Part of a small language model's weights.
Size: 16 layers, vocabulary 5277.
Architecture: RMSNorm before each block, no biases in attention or MLP.
Training: a variant of Adam for these matrices, 470M tokens, 7772 steps.
MLP neurons of a small language model. Each row is named by its layer, matrix (gate and up: input weights) and neuron, and shows model dimensions 176-271. Each number is 128 + 24 x the weight over its row's rms, rounded and kept within 0 to 255. Numbers have three digits each. A neuron's up and down rows have the sign that makes its largest values positive.
Before each neuron's rows, "fires on" lists the tokens most often at its 100 highest values on Wikipedia text that the model never trained on.

fires on: "0 ", "8 ", "ing ", "- ", "in ", "; "
L8.gate520:094129117117126092159110067110157151115148104091110146172120123103142112110117158145083093126131104114145119143107134101111135089123103149099109145109150119154127165119091108080130106078145100118095101143177093131113114126106110122119149078134127137093119138117131150103142130148172075122
L8.up520:121144111166079113136117056108156182096116139128137121091149096099113131082077122153112103117125134139126122153131116158087130111158132127156126138158148112123108098102099109119167125128091098192137105094133151121149135130141117105145128115106125086126134151170136131111135106100145097115

fires on: "Gl", "three", "two", "ive", "first", "th "
L4.gate191:136173123161122123149167095122107140137123144077137093157132117102143139153123084191124069097177153119121103127099093142138160190148179122134106146140078126141157128138151106111189122168157156088132112125110100106150152125110138156091105092120126160167123129171153135087135109130140102137
L4.up191:143162131158103113169165113091189116151141133113169146152121149143139118154137131115133130144135132158130098112093149087113124123120154121151129131119127149157108133101143130141167124133115171075140190166143095148103149155125183131154090140181135117175122121131146103104162106119156130153

fires on: "teach", "school", "Econom", "manag", "industr", "Manag"
L4.gate850:157129147097149169165122149106155134141117110124129129134167125140146132118130148158124137135127117175111165158151094115147098097164155140121145117129158063098099175129118118119135087110157126123094109147143135136173078131123151143153106127088163128122154120144169129177133138139165095122
L4.up850:162118122102106183148149113124113148164107096105125080080165093109166137100108091137139118124089156151119090142124150122127077115199161139089152134145127101135107168118160103135095110111144138160131116138148166139133116112134119109100109108134127093148125128141131155134105147167134122136

fires on: "was ", "(", "company ", "as "
L10.gate784:111111112145094120138098125132090122115122168102098129095167142101134107114081134112124092114119130129145107106083143110150136114104146145126108107178130081171158173127118113131150164152068145133093113090119125060150101124145124141127174108105153168115068130117128141136120181143082112111
L10.up784:129096153154116110177115128144114129143129110134139102132100113178152096098142106128104127114155076116115146132120111093170132090122121106115143137152130118152124139130145124119114063156071143157133051124132120108091105125136138100141149110125159153120114144138131098176120102099096130103

fires on: "0 "
L4.gate1427:102156110108134136112092113148109120151129121126178167100127087147105158148110154127089101199095117121164108121119116086120147120130158175152141131139153133106116150061130138124162109149084171122080113125138075133129132137106098091080138130132156128114160120148116125128147135092133122130
L4.up1427:109123113129151129135106107101131148144095133218135150151169136127156156140145165160107145137112148185113183124134127162159128105126103122105080120099118151096115114155100132103179092067127130185131116181127165128121130163109134147174115149118131126131107118139131125123127126171137130127

fires on: "0 ", "1 ", "0", "1"
L4.gate574:105130149128138099145097106092078121127158128131137121131137120146073127154137192118119100115132140089134130128081085151147165059093140139156139155117121119115086122121121164115128118114124144134111090103136109115171124106128170090148188165134130154135163143101089116131118126152162137149
L4.up574:115111128133132128110129116108109149092120165156132156172168155115129143094118174113102102124103156131085167123167113154134152119100038088169134140087154161130105081144141138118124089089130108106151098130077163163133090133143111111138144138078139157137124124126128141136135189130130118140

fires on: ") ", ": ", "; ", "6 ", "| ", "): "
L8.gate1056:179130178162139147067092119104095125151152109118153135093187069152079126127117162118158131112095082163093116141100094121106137134080169142114159120116139111125141079127149107098125097178104111157118140111132171145133154119126180193119121079104110098156123111139135112164145095112103139140
L8.up1056:145133098105148119120091144178110113109149131098152101122095133110154135119143092118179136097157167103164117153122127102130114083125134103130107104174112119106111114161141128167098082119107141135164106164176126151150121131102158145136098103116144123145095141137108149124118138127173158115

fires on: "- ", "ad ", "0 ", "in "
L8.gate419:156174112128078130095135140099076177150109148141170099148109153108121119137095125130125105140130117141098153113155099138117156150114122130170133098096113102168101142081122163068116136126137132110099128151157110160179142081140069083135111106148098129114140174150138126167119122138105063139
L8.up419:127113133078147172179132080096101131150118146140136148107139082131084118156142146137149148111130103128167108114163140104154128123135165122115119103174084133110125107110128124153135095126121164128162130133080117121141127086133071164130104127128073138179106080160137113150147119169076134106

fires on: "\n", "\n\n", "\n    ", "\n  "
L10.gate778:153167127139121139136118120104128143091151173103077100136125090152133139155129125161141118089141125176132118142134121105118134132091083118135138106125125107149126103124110141122188134124119128110126141121173135126140108155122184183130117117156123136147094122119154113125131109127149155107
L10.up778:117121127142104078136104142094093121103156145123133125125107080123116127124095153131170086146161142127148132142126167121161119116082126124169131086133112099149135113130123175139134145112155137120160175150127115106138133140135183184163133120143108125137124077135166132106112119169120129103

fires on: "10", "1 ", "1", "16", "13", "w"
L8.gate731:127127145127144159113101124126072164117165141155113084126141109131150119097112145130159134103131086119142130114100091180120137109123116134177092139163106113133144116150151131122159162147122132104125124129142083114176109156088145105114107128139150168102117107130160122110112155076154118179
L8.up731:088134092152097100116144132107100159104099161141118140103098145141085161153091155082125196094111120137153124104129117130127134118142099104149106165134103127149062149134146119121152155103122141166143139181162139129156103135105177112145107167098115150142118158120105140119127112149122096131

fires on: "il", "Al", "al", "Sar", "el", "Pal"
L3.gate1360:133108109140102120158147075121140121112129164117142106131125128083169069130120141160109158110167133135083120147108148132162135168084159104126131151119120103120121131106196064145085138139168130074124109131122140127125115096167149101118114083118120160129140128123093156166106153168106110120
L3.up1360:113101136155124120156131104112115144164126128164128119141131119115207160104134145193114171107148130106128081148166153116145134117131149087128149142086117146138118117095209114150109116138155134132148106112122163158097117123103102098120096113137146119134108117112112120123130123128106160107

fires on: "as ", "and ", ", ", "was "
L4.gate702:102105132117215160120133119170130097155207144092127103099141148118101099125137111118127142102096124171092119115139135113140148118106130129124132097133124119152145179153149131130164129155124173124109104121136092130189141131126148121191152120136162164097151121128143133114153144132101175121
L4.up702:148092108127092125106113126146114134114138143126113101130111110118115146138132104126151163111147147155113104130165113093142103090119165144098162115137144137138123142117129134127146137171100122096144142112158099111142062101144160099100114116153110153155118122096183088125111101114074115112

fires on: "si", "wi", "illi"
L8.gate1132:137124135144184086127103115135186101118117086133129161111087146109131107092133157092120081149139135133113134125102116128180161140058110096139100153122116121127144130138134132110136128116149151125193145120134135149110135102113163125195148125120167073125122122120112119093150139111175140158
L8.up1132:155163141149169137136121079139190130142106115117136136136103147162147116145143112081166112111168125145118163114139114165106154155127073126133134117127161117142130131145121111113155134125155132149151124073098112123135138093128152088148162098097106115131175136105114115111114127131165106145

fires on: "Az", "Cro", "Dar", "Bol", "Bur"
L4.gate750:152092086110149153146099114121117088168106130120164136152162168123106094122141102147131100095123136128168141137084132140126157114153193125086101125155125143081090083127125103133136107121099129090100141144140090113123136149116148152136135160156189173095135122121117144126098126119152140113
L4.up750:103127136121097150155111112180087135132117120126126150116122119113123120133106160138130131126145134147109121105101103119111146171165133097110135121164122137124146122121151086111156145130141115151126079125110135185138141146171141128111137120122158093142176156075134168164126141148150116122

fires on: "\n", "\n\n", "==", "201", "| ", "==="
L8.gate776:159114127148164133110118126131077108143157146108158104127073120171135119142170157096151125097112154116137106167094101136128129093133128106114138126142105107108164115127166169115171128147131116150082164098115143154119147110105145158144097114159109121160111107157148101158148125121172114148
L8.up776:127172138129139095108152170117112143102123117093167115150140097124146174129107159165101160141096100150123127140128127121135141128134149160125127082130100129084170151163145128113154159117116138167125150150103192137086106129162110089142125083093131117137132117126130131145181117151181103139

fires on: "bl", "Kn", "enn", "kn", "Bl", "ign"
L3.gate781:146116110107122118150168092135154118092128159153102147119099112118132125126129102101144104136082171112099121132129119129106157130100172174122099140147099129148123126131093097129156129158135161069155130142151100121121122136173140145168138134130128157103140081118097157098095097164137144088
L3.up781:121116126106154104125086101095139138086118135111155143166167174095129086114130159085140109124123155164121100117113092094118129157117109134099171101155121157146103115148054133131161101091141111116135103176124136110173124120091138125128141130108126115144156136120094162129167141119135112099

fires on: "200", "202", "199", "a "
L10.gate713:140150123163116106135137147153147113143105087094107131129140132064083114137112125123131117157105151111113090139135131100145177117150146142107142151127096138079073121110113089107159139136156125136129129111114129171131130126122122123112111138145104149091105162109144121151126119149109166119
L10.up713:172147110122141132100096082099143081155117129112117114128118096135137115154141106120090139145117137115140102126120140110126142177118106136150127166099120087129106112118151148107137161112086107111174131163129125144166137126111143108187118134163081133193129129120134140133151089172153116139

fires on: "Econom", "commun", "industr", "ateg", "special", "Commun"
L3.gate75:109139147124131126163154118087151098147122126138117136117111117122118106128106188118080090103155133129144158083152129134141109126118166133121101123168126104129120187120103115137157092115157133110137139145130094155126092134129138141159098114083182134102124142120129145149105095152144137106
L3.up75:138134136138127130193117162113132101117104107146114132075171133115154143152134139110093109125110115165167130125132118121129081139143120096149156146149124109122106149114096129141125140125132134131136127145166148137150161149115102085124093153125110138128114129121129109151117096099135101127

fires on: "mark", "port", "pen", "import", "position", "reser"
L4.gate790:128137125110063137100132131103117125127104087132098124122151094103141138089122097128123135119128152162136147150137152130123130097112088173115101138123113101143119173134165149090151187126147121108108144135131107143122116139128140147147139143146124165103106117127122100133172108116074143066
L4.up790:110170170118120125162116092108114093126138107119207134112086136181160130118136170186102147168134187121128168148130107129124140116117117192128115165093145139129140092146144138115136142166163134102137144160151094121140147158092094120131123100156143129138118113088127120133138107108146083117

fires on: "0 ", "1 ", "0", "took ", "ing ", "ed "
L8.gate1416:117100110099113121144177157150099151139128156155134110075113097149098130170104134159151141141155147154148163131079103126141139080146118103124118102130124105141134099076108172131142151159123112128126125137094142140134109097090212122107136091151142122139149104116100137142124146107109096127
L8.up1416:115139166132144143123129168074154148136127135130102147118111140180146111105117115099080060135129151125100127122119136072098131111138125155121053158077143118113144135107142147111140140135161151099139095127144108166133107090154140120131168146073130137152141124080130122122097135114153080133

fires on: "by ", "200", "-", "199", "197", "of "
L8.gate1315:134120147137113161177107087148122117137129114136150164102073100122095124101158115122111112115133157110111104118103122133129138091142194139142122126095104099142088138133128166136101124162088107148123123140129123113131134135115109104128140091182070132126106127150106166112107143086086144132
L8.up1315:127095119130128128097143104162136136142109112055127169164113109104141090122117092115128128125146129127120111121146122155128125161114129166076134145121114115100133113122152149122159129112095113127169142141102127113138155101155151117143133163182131124140138126126143118140138086154131132146

fires on: "s ", "|---|---|---|---|---|---|", "fem"
L4.gate32:120138148140170139143187147125126129150112155117095143110083122144120136118168134108153096102143134107120090116123133090113157101090129157123126103118112142108113096116146087135172124143137164100146114140148094143105114126129157134115125089105109140145107121157113141176163157071119162100
L4.up32:128143130121148121107149081126147119126161114173115117133145127150117138150130152164128149139146136095192090127117114112175154128088143089131108127155137137049137134127169164127137138139109121119114107143135154103127150146164171139141068140113133096094109107141086098100114170151066126138

fires on: "Di", "(", "Kar", "—"
L10.gate1470:124111146155163173095161146145135123136115098157159133135100151075147088138112126156149123129124129127149154119134152133140142121093105108132134132105117111118108122088131127123145085096098148162150162149146128108116107106121114111158135146108122141114140170095109116146147073111137155124
L10.up1470:164092141067098120130114106107132145164074123152130138118152095131133116141128093157138089149143135131093062091127122140151092107142123099111100098120116124147160114134113138158123125135125101123135128089129166117186099101150164119116155198117143143145101109123110121148158164122136165166

fires on: "Em", ":", "| ", "- ", "===", ": "
L10.gate547:095162133096119143139093151120100112125154111099148162110090100133112122149142162152150121108150119112099118141093163094153088158145132146160140123142108128142141128151144141105106111145157140117146114099100183155145102141126204113114110112173144106175139108142130134135099110129137110150
L10.up547:157127132103093115143145129128109155119059113131147156106174121123127180148122124133149127083077108114072146121097139093108084115140149142177127109101149151118142078149147109146153142126159051136147119114148178105123141141146136062139125144089154112122146112112100152121143138153178147140

fires on: "| ", "\n\n", "16", "15", "\n", "ex"
L8.gate1133:131083124151095118152128154137111100119138148107145107148109136139132115112152123105162083099135119096136115128058093148134115110089136132131127125168122097115169115140142143111126154146109131143174138160134137131177119109166152137177127149089129113109105095143115097173147139153079125154
L8.up1133:128164137116121080091102149134033155149128093114136136186136118175124125063124124125106117116110151152113120156139121087111170062142104116136097097082087144134144141109101167140113155161148114104180143099129102132121085149156088156119121121147116110116154099156147117143141158112189151154

fires on: "f", "ong", "ref", "F", "F "
L8.gate1274:148145103149145127154119107119117204126135135093116140158093108109095095132106111119131148128133138102110152147123132115129091101078133105145109162113160115121105090154176103112152111183162146130093139132138108146166121134153127133189103133122152148124115193083134145158140107142106128119
L8.up1274:158156064163133168159155129115121174161145156132128105099110118087119151125080129117130148124185071168133134111119107136137156120077088117119089153090162141125130114176091107106141166133136077139123114118170170165113142145126134105139152141141130146168146182105097162150125132117135124112

fires on: "\n"
L10.gate647:103145150091171104124137120136146189121097134184093128092106162137122087119144103111129113132099176125096117184039164145125114143109150144104100137140139092094115109128103182140096155143094112117107142141154086163153111145148139126123131129127124107151100133117117160155113113080124177107
L10.up647:137139096103161131123165117132139150144139168158112153091129138143117124145149126136123140113118133161128130145089131121162109129105135179101104133154133119101138147152157140126137163113129134129132121139135092130132146162125147136128105141079141108139112107110102124135128153100144171079

fires on: "L", "m", "Li", "M"
L3.gate414:178098181181102092155107149105106096098094127142122105100112126127112128125097125099132067104157118131093116129112116133123149122126168156113117145153121114135128120137144140093147113141109144144116147143162116161153133145165141146157137097127130124120115141114140126152111113121100142142
L3.up414:179086134139154063140159124114104156128134148100123113110105168161090111155078129094126075128165126137107119106099141110156146135116177143143136120165145107135127111107130118108157116134096125124098134141163150153123135132128142138112151182141086112149120160096148104155115130139111146146

fires on: "0", ", ", "election", "season", "century", "("
L10.gate388:109109112143133114168143136087154135101155143104124148130135122154088155132153150124148110110136109101099123122116120079142135118137155145123127138097118133192121151132110103144126149124105152117126092094158132095126091159126129118144123099146138120141134106104124144150138108152137112123
L10.up388:083114121108082155120123153155126144128110105117121171128115152145081095126144142137160147155113133098126132108130082135143159103093123122121143164123165119149099123152132142099085125122141166136099146139101103114165112131146159168103158115156102109133131144133110138108106101074167137130

fires on: "\n", "°", "\n  "
L10.gate1056:139127129113151116129121093140108132110140134160150145108102161091123128083140150101148118131150144140095121120111151141159178154119197135128107110129142117118124120162099169130137163094131127080137120157133105133101105152131106147097134105138130129122118112131116125135139163140112173124
L10.up1056:177115108125135147136115109104142123103135151106143143126098113126146135122128146115146130100137136148113138146090144132158192149119158176121127110133153132107143155148115149126146155068135148100156119148180124131115110158169158137149122108136098129132133078094144140136096149103089156099

fires on: "F", "Tr", "hum", "Hum", "Brig"
L4.gate1397:167142106122144124139125069129096086144120177149128168142115145101165121068144115090092094140121123117109189114110128131120123164119125157120168126135147146113118138129098123085108110101183132156124094131112112163105140131116098112150159102147135122131120128099134158114137115153103182103
L4.up1397:131131110139116126107150120163110122126085147126103127114143141138162151075144159145116101170107097133119131115114120103095145131127123131140118153124168141182119114144108135130119137117134137134153152133115120147118143138120112138152174135103149097140123105117114107120114122123074177131

fires on: "ick", "ight", "uck", "Rock", "mark"
L3.gate410:145113099080142119072152134142117111125060151142151155138113156140156094136160107130124108113103131126100117149103138132122111106127158155106145138114119098148138133128123129113142134112123119090170118149137106172160135101127102115123144121141136142133112170107140124169099136134112090149
L3.up410:145102155118129106115140150111119146107116119138062136101113115115140113143122124132097141092116145175112123119135131132153143127124161167134104129110121164101088150146113133101109180125157152095081203140131168186142148121112136171093143141157168117145112147116144114163118148112102149095

fires on: "| ", ": ", "; ", "published ", ". ", "in "
L10.gate688:170088149116149124177103115114127148140118096123145119143125110102140135121115159143166158130123104149147112143107121145081126148104146143130173148137119131115164108126161122122177114146145104155123187152071172135132180134110142153184143100110142119140127109112070105130178140137176155178
L10.up688:102132128123131107113129135147147145154160122158172085138100127151103138105156143122077127130125116137151055115119138116139126115133116115142134154146117132138150110133122138129111125112104141119087144113164095152183127135079125129122145122144110163113140157130136133118107177136141113125

fires on: "ate", "at ", "able", "age", "que"
L3.gate1403:158076138134129103104138116155091117154125166128150142094136135132135098115147114157134108138109147083112174150114137111092151146167155142155107167110158114076157098125121125139123148136134116144194132124103119156115166117072109073126137089110094108155126147137122136136143133110104136129
L3.up1403:184082114140113135140143128158099112070127134163131136108089126158107151134108125135103137160161127097106150141129129145127144142116092172137131168132123124048112106112115103126042114120105143110168135146124097150156150104133105141204123105110100111107136167136130177151107125137133132121

fires on: "f", "ref", "agre", "First ", "Ref"
L10.gate785:128130140143124135151125122126122166137080131139160109125148108112097121101080119082127123086158127092155100131127158121058151126121150145088156137104124146146128137161112128152147117146124118132118123062103099115168120101164128144113122112129149134165136095144164114129150094128144085100
L10.up785:131151132113126146167108107082138115129143142144127090126138102059190129122088163159140143144143169149137107151109126129135132142136173061121143137107144139149146100155106135155130163138129076141127139120165143138155176122108163112115099139149146144171115208132119128163156110137159162127

fires on: "#", "Singles ", "ans ", "- ", "= ", "ids "
L4.gate546:095126158101147128110109156103152131128112152126133100098135132159138118125124126073155147107152118148127129139148124090109160143159130109170105123137094148148109166132107142134168156138131127114130153136163131099136101134152115117155118151069126133104097173129139157096151130118140075111
L4.up546:102179135135202123168073155125109116167145145141195140122127122157134114103138147115135107126112125132109136128121121163160135146114124111127173147134125177095153088150144107092134133081128147161133148154146120140111090114151093137154133101139161046120137136131123097145155130092121151123

fires on: "tr", "Tr"
L8.gate58:134115136150116092116129104116125109117087159174125144112070173084146129110161122125107105196131123133120134111107105119120137140111122104107119101130157107118103123097130091070145069163095101092166137106132114114117120153092120166143111158119112170155117126146114171143125108130115138138
L8.up58:131146132108108124131129131136142121145094149134124184108118126147127127100158117145096148150089145118095169126081090117067173125086141114155115136082108113110119153121139107115167126113162110115141107140145130139139153142125161191121210118119120071160136139129120159127132062134135110121

fires on: "mark", "fin", "ick", "of ", ": ", "me"
L10.gate995:125130142127161127110102146131100123117099121115155122083103129116131103134165108122158111052115150098100144111107087124143158123113091178115123134127123072094140155147139173125074115108089118075135157167174145133121094125112160137144133115128113193119112146097157099146127105155111084100
L10.up995:147142128124136138099117181100134124113100108144129148102123167169116149119155127143139167081125118160135130085193100119133150088132106135113124156124127132135109136120134102144079121107094131117087155155162159118114137126131135102146143086162139173143121127095135095132152128143097106107

fires on: "Gen", "gen", "fi", "Ge", "Luc", "wi"
L8.gate1367:110101119112101139141064105081126128120121090102174104093085125120147113101135135110150134113148107155122132151145136166138146150096104107145128125151075110145106159104098098140147119123114147143150120122143115096125143132130133109192136086120140138113163132154113163136120112128119099135
L8.up1367:136116091120124112119153099114140154119108131146111147118074143119146102121147146186145106120128105146108159158125143154112110174143104114120145138163128149149095133109136117140137100123132147074110134105120109154155118094107110112148124130097142125125145169147122129125122137142197146169

fires on: "Br", "Cor", "cor", "co", "fron", "Co"
L3.gate1420:104107123149141142166117104095114127099096109084131125145156123088091120129064105111147149120121133067145133128116131138136126129139175125101093137122141132150126145128119103104169137106137163100091141128129114123120144147117120140125166167122131138120099134115145151106145122179134118107
L3.up1420:121105116101121108194128107115146146125120174116167103134145136118098128128129109108110120110189132152180116099117137172159147103134126152116099130138127087087110180107130082118124121102114124114117142123152117151071128112105134128130125125148141125131094128149103128119127142147140114125

fires on: "\n", "(", ", ", ": "
L10.gate719:122148087149166086124110098128146155144132133114118132085117148138086115120132154122123124131137135162138104140121138123136109187106145124112123151095102093151155140111159079125114176131156109139123158093167119098148132151056151112115082110161178107150148132073111093157128111133141138136
L10.up719:129112141169130121124109110130104176091117092123125149129176120090102121139083169149100156142112128163155122124107064141155168057135112131186159144103152144128118107131122117079146151157151131108148136145122141105108170151119111149132120104160108118136131119151158114116151134131119134106

fires on: "Kn", "kn", "Dun", "princ", "usin", "Kent"
L8.gate1498:149141126133143092143146170137132187109117101093149117147139170156146114115115133106122086142139121118087108126116111152166171116105127190139148169166104140140124109142148135148101150155125135088132158118141109135157147118152125125147139119141125139146138086069089150105123095159157122092
L8.up1498:123143143070115140141152135117154120079172130085138161174116160118145131132128123074150119119124135153132100099097132092115142133124147127136169106150134132169120112168134124126121109111157127084160158084166117161129119102172098130139119120160129127133128116125097201076126121124140155100

fires on: "tw", "A ", ".", "L ", "Group ", "ited"
L3.gate256:120127092142106118132121141125186095107103115139101151103125149108120109118129134106104161152170120125114124130130134107148120164100149174082155119135136077125124179113120086133139140106119161111141142150140090133109132049132161147167141123162123141159119151146108085131139108110124179100
L3.up256:111135124141116144141103137102120138182139095126134125113084111162152106112162140157121131133139128091130124119112122166119100135128160115143116145141147097143127148168143113092158129112141119136142123152156131096127152131148124131145152106138114116119129081124101152112098159188096150136

fires on: "ate ", "ate", "ted", "iting ", "als", "ence"
L4.gate827:112122135150155130161120113140152120085129138098092178084127140104100092132103166149123097115108115100132137132171123137135074114108127170130112150078146110119113159120167138117129139135091165136163176129146116139089147113148140146134112122154102117163072159140189118180142082090099133079
L4.up827:119084133125121094093162117134147105118116125085139133122136138136089161130141206153155124111120136114138089116121157077168131112131147161129150122115142121130110133146122137118145142107116145119111093136087142077107167117117116163075119090134100127107090128082041124108122133112121079093

fires on: "of ", "to ", "\n", "for ", "a ", ", "
L10.gate835:133141129103130123137094111126156111121095134133111139133156127143135154113130104135135102131134139135106095131102149150153115172131182147148133167161184128140087087145196137110160116150125099130139116093157101177143198082121151147119125102116107124128105153136102114140136147115133148138
L10.up835:070134140129093084095109143133112127108099148138100122128100103110131141170085108099152138127140125119106102137116112134088128115132138130095110139130129090093143125100113095111114159108117101132138117132121118088156173107111142141172128088146119112111141127117133085117127112118120112117

fires on: "\n", "a ", "in ", "ner "
L4.gate305:150131091125136132098153128140131142174131161138122129160091141154122114143106181119099110113149201148132107148118180112117159148124149106068105163148128103125128155123124110089089142107116128082101102172170151150117111131132134131140130114164164122133101149128128141163118142145139116098
L4.up305:128136124142147095138135111116159178137118142115115127113110122125106147110149136159095082133138161108121166154126145118135105119107127159176142160142165157167146126104117164121111100129162150119124159108108121109156136137166163129149150118190118111144101153156116121087121148133165094138

fires on: "qu", "per", "==", "to ", "°", "==="
L10.gate25:167133126130113141158124167117120109112112128123112115120095133117144141131163142131120159132135164128138097149117073133137127133101161123152138130138135112130096141169144161100164119160130105134124118106120148146112141152113116157157119071135158130150105130150135137099117127075158166112
L10.up25:132132130119138089097128124101094110104150156168170141140160135093157195171095119121107136118158102127120132109130100086160145112096146122122127138118141139089138142118108161168149125122097133124132115122116120116100142128139150143121103141155113069124146082179085108156188126179155134115

fires on: "(", "\".", "by ", "- ", "ia ", "in "
L8.gate310:124121096134118111120093078131124145156179115140101125156141133108118110098141129098157136106144130112163123105129133080120089132131141147153098167136096134147126191106094106113128152139115149120094096150144119136136085122118116136094129093124153167115161169118165131091121115112153121147
L8.up310:122165142170103113146124178113100116136120140131128158136127105108101135110075154089083121118146103098142151151167118166154117150166115105096104156143168136177130143083145124124133133129146124156117124102162127094168101124150119116151116136113140119133124151147141168146144065141123195134

fires on: "\n", "\n\n", "is ", ": ", "- ", ", "
L10.gate1427:121106159100128100102128191138152117149110138114102114104168113127089138102142128115112120105133120135145116146126182114152120138121153158116118149119166117110125121134176152130149121174167118110120136121112119141142133133110102104121103107129112126175118118137121147117125180139104128142
L10.up1427:123127153132095118121094139103106145154134180122095125124179134112068103074150145134177134062131146147159081132129134139122137077144128097089164160138109099081131102119124139129096168091108151135147133106110140094108107152112132113080090062153128173132138122110156109115141134111157145116

fires on: "to ", "- ", " ", "ed ", "of "
L10.gate779:151129110088143111161102110162131104120130121149140153121127126140116116124141147112148133136128186112117039121143135072160125092125129142140110142156122105084122146148152149145126121135092153066137112174098143142111130144143148114110149142170105113113140149169123115140105158129144098100
L10.up779:122127137170141159127123137099094156117153122153140148130190087170156130160125099175170099149097132131128140085144139126117141137128126106070144081126139108126185135088091140062121132151120129119137092125097111110121157154130149127141148157127133132162154109117138167113129136134142085149

fires on: "il", "l", "Sar", "al", "ar", "Carl"
L3.gate160:173124151137108144141134130085127112112122138121124115140121108144135077134108143143125131122186091109141163122106136142152145158126092132119121143145158119129147093112144103101104150128129171113152141157092128126144153134140133138140068122119121136124164126092110128149101154155132121076
L3.up160:094097122110161124146117114132112152185132141119136141147144109128144153127148071169132133149103164126119132163111106111170110131154136150115106107108108130157136101172140130082116101134155099116117119130126139149114136116136130141143125066131133118092164160145134157121142136123110116128

fires on: "0 ", "1 "
L3.gate1453:116166089149111142120144081146097161146150128112118121107132095109091142120087148116102082125119099124151121133120107108099161134150130151161175101119101127153153129142167124084131156137122163087102119109141132183130125131068153098124186074140131135097121098130123110190135156098138114158
L3.up1453:116095097122184125123114098086090155147104119156089168115073164142104108116121170135077103115110109127125101100138141130155142134130109087071111141103107114119112139101125167164130083099132126123158106160158154098152097145128109127155136166091117145140153110119091136173118132138109129125

fires on: "\n", "(", ", ", ": ", "– "
L8.gate343:107117119085139104122098144128176096136122142111116104123124145115115090131147115129098170148141137118127113132106162106145111188093119101132113159064169121136134124121121127121154128109137112115133142112154126115130149139115142139155150135093120154122133122136092137198080078139132125135
L8.up343:164101130177153090110119122140117158104149072176123127125121134140126153165169098107160136111126124133121082140137063145162179110120133103148087102111183124126118142149137078133123137143122109160109142122112116098132142164173138105094119141153120131121078142121162106128160081114143116139

fires on: "\n  ", "\n    ", "| ", "\n"
L10.gate797:162114159182086131109125122081112140105173122112086145118109118149115140088137140137143143153139117117146121147132111137118186132111132100121100111123167111139172130128136115100165139126116102117160154099106146096143131154111128125110134170124140126156077111118120101122071165138114134100
L10.up797:129121158065146136105140125144142112076124143102128119191131077116135127138143135094123108103142112074094118098104171110148099151116174127120131115128123161124107061091104147137079151122138130139128125174160143113122134148124143171152133112108109116139170095116131161155086165138170124134

fires on: "Cor", "cor", "appro", "Det", "expl"
L3.gate235:094093125145112175153162120104130113127094128131120144139162155099144137143085127124152138108128141123189107145117132153154099091121127112146141133145117156138120132130092084081147161136142131105158176139156141131111124101134143129104149143137154093163127140102123135172143112150098091071
L3.up235:080097100110123138130130103144123105134122170117104143117153151104140113156109095124134118131110125106160095172094161107149095126140131138117084136103122116127142115136146113105103124112181113111180150115142154128139143092113081099137175161145131108174106131091122164151142113157095132129

fires on: "\n\n", "==", "on ", "; "
L10.gate1496:140127146092113154152125138136098184080144151121120079132110111111148116083145115112136106120126178127096166135125136115135120123114132118085099115152077096098135140107136190155129124137133113148151094118140142153141146160176098101107141137115146111177175090133175125142102109098126123108
L10.up1496:146153143154106171135111131091080159121116169120150115125136081125156138150147089100149129153128180129151137148101132145101137060080135158126153102112082119179185095090096149117106125143123109109114150171185141080117094069128144112141143152169129168118114138161140125157152128148126142141

fires on: "- ", "well "
L8.gate437:124165107102124157137114157115186121151092138117152165153107119114125123134118129137150100144143163125104091129139130133147143122121130126102110120127137131150120144088148165109116152151120127092127123162139137107135083142091154113092136101128150110153170114129090128129125137114134109122
L8.up437:134102101160144141124120107132120096153121194109073135136125110136134107151127115122157148137115111143117132114158146115154159136126145129111120139101141135158117123078142111073162106097087164114108118119070130138107138133104139144111130112115141143097129108115122102130101135136123097090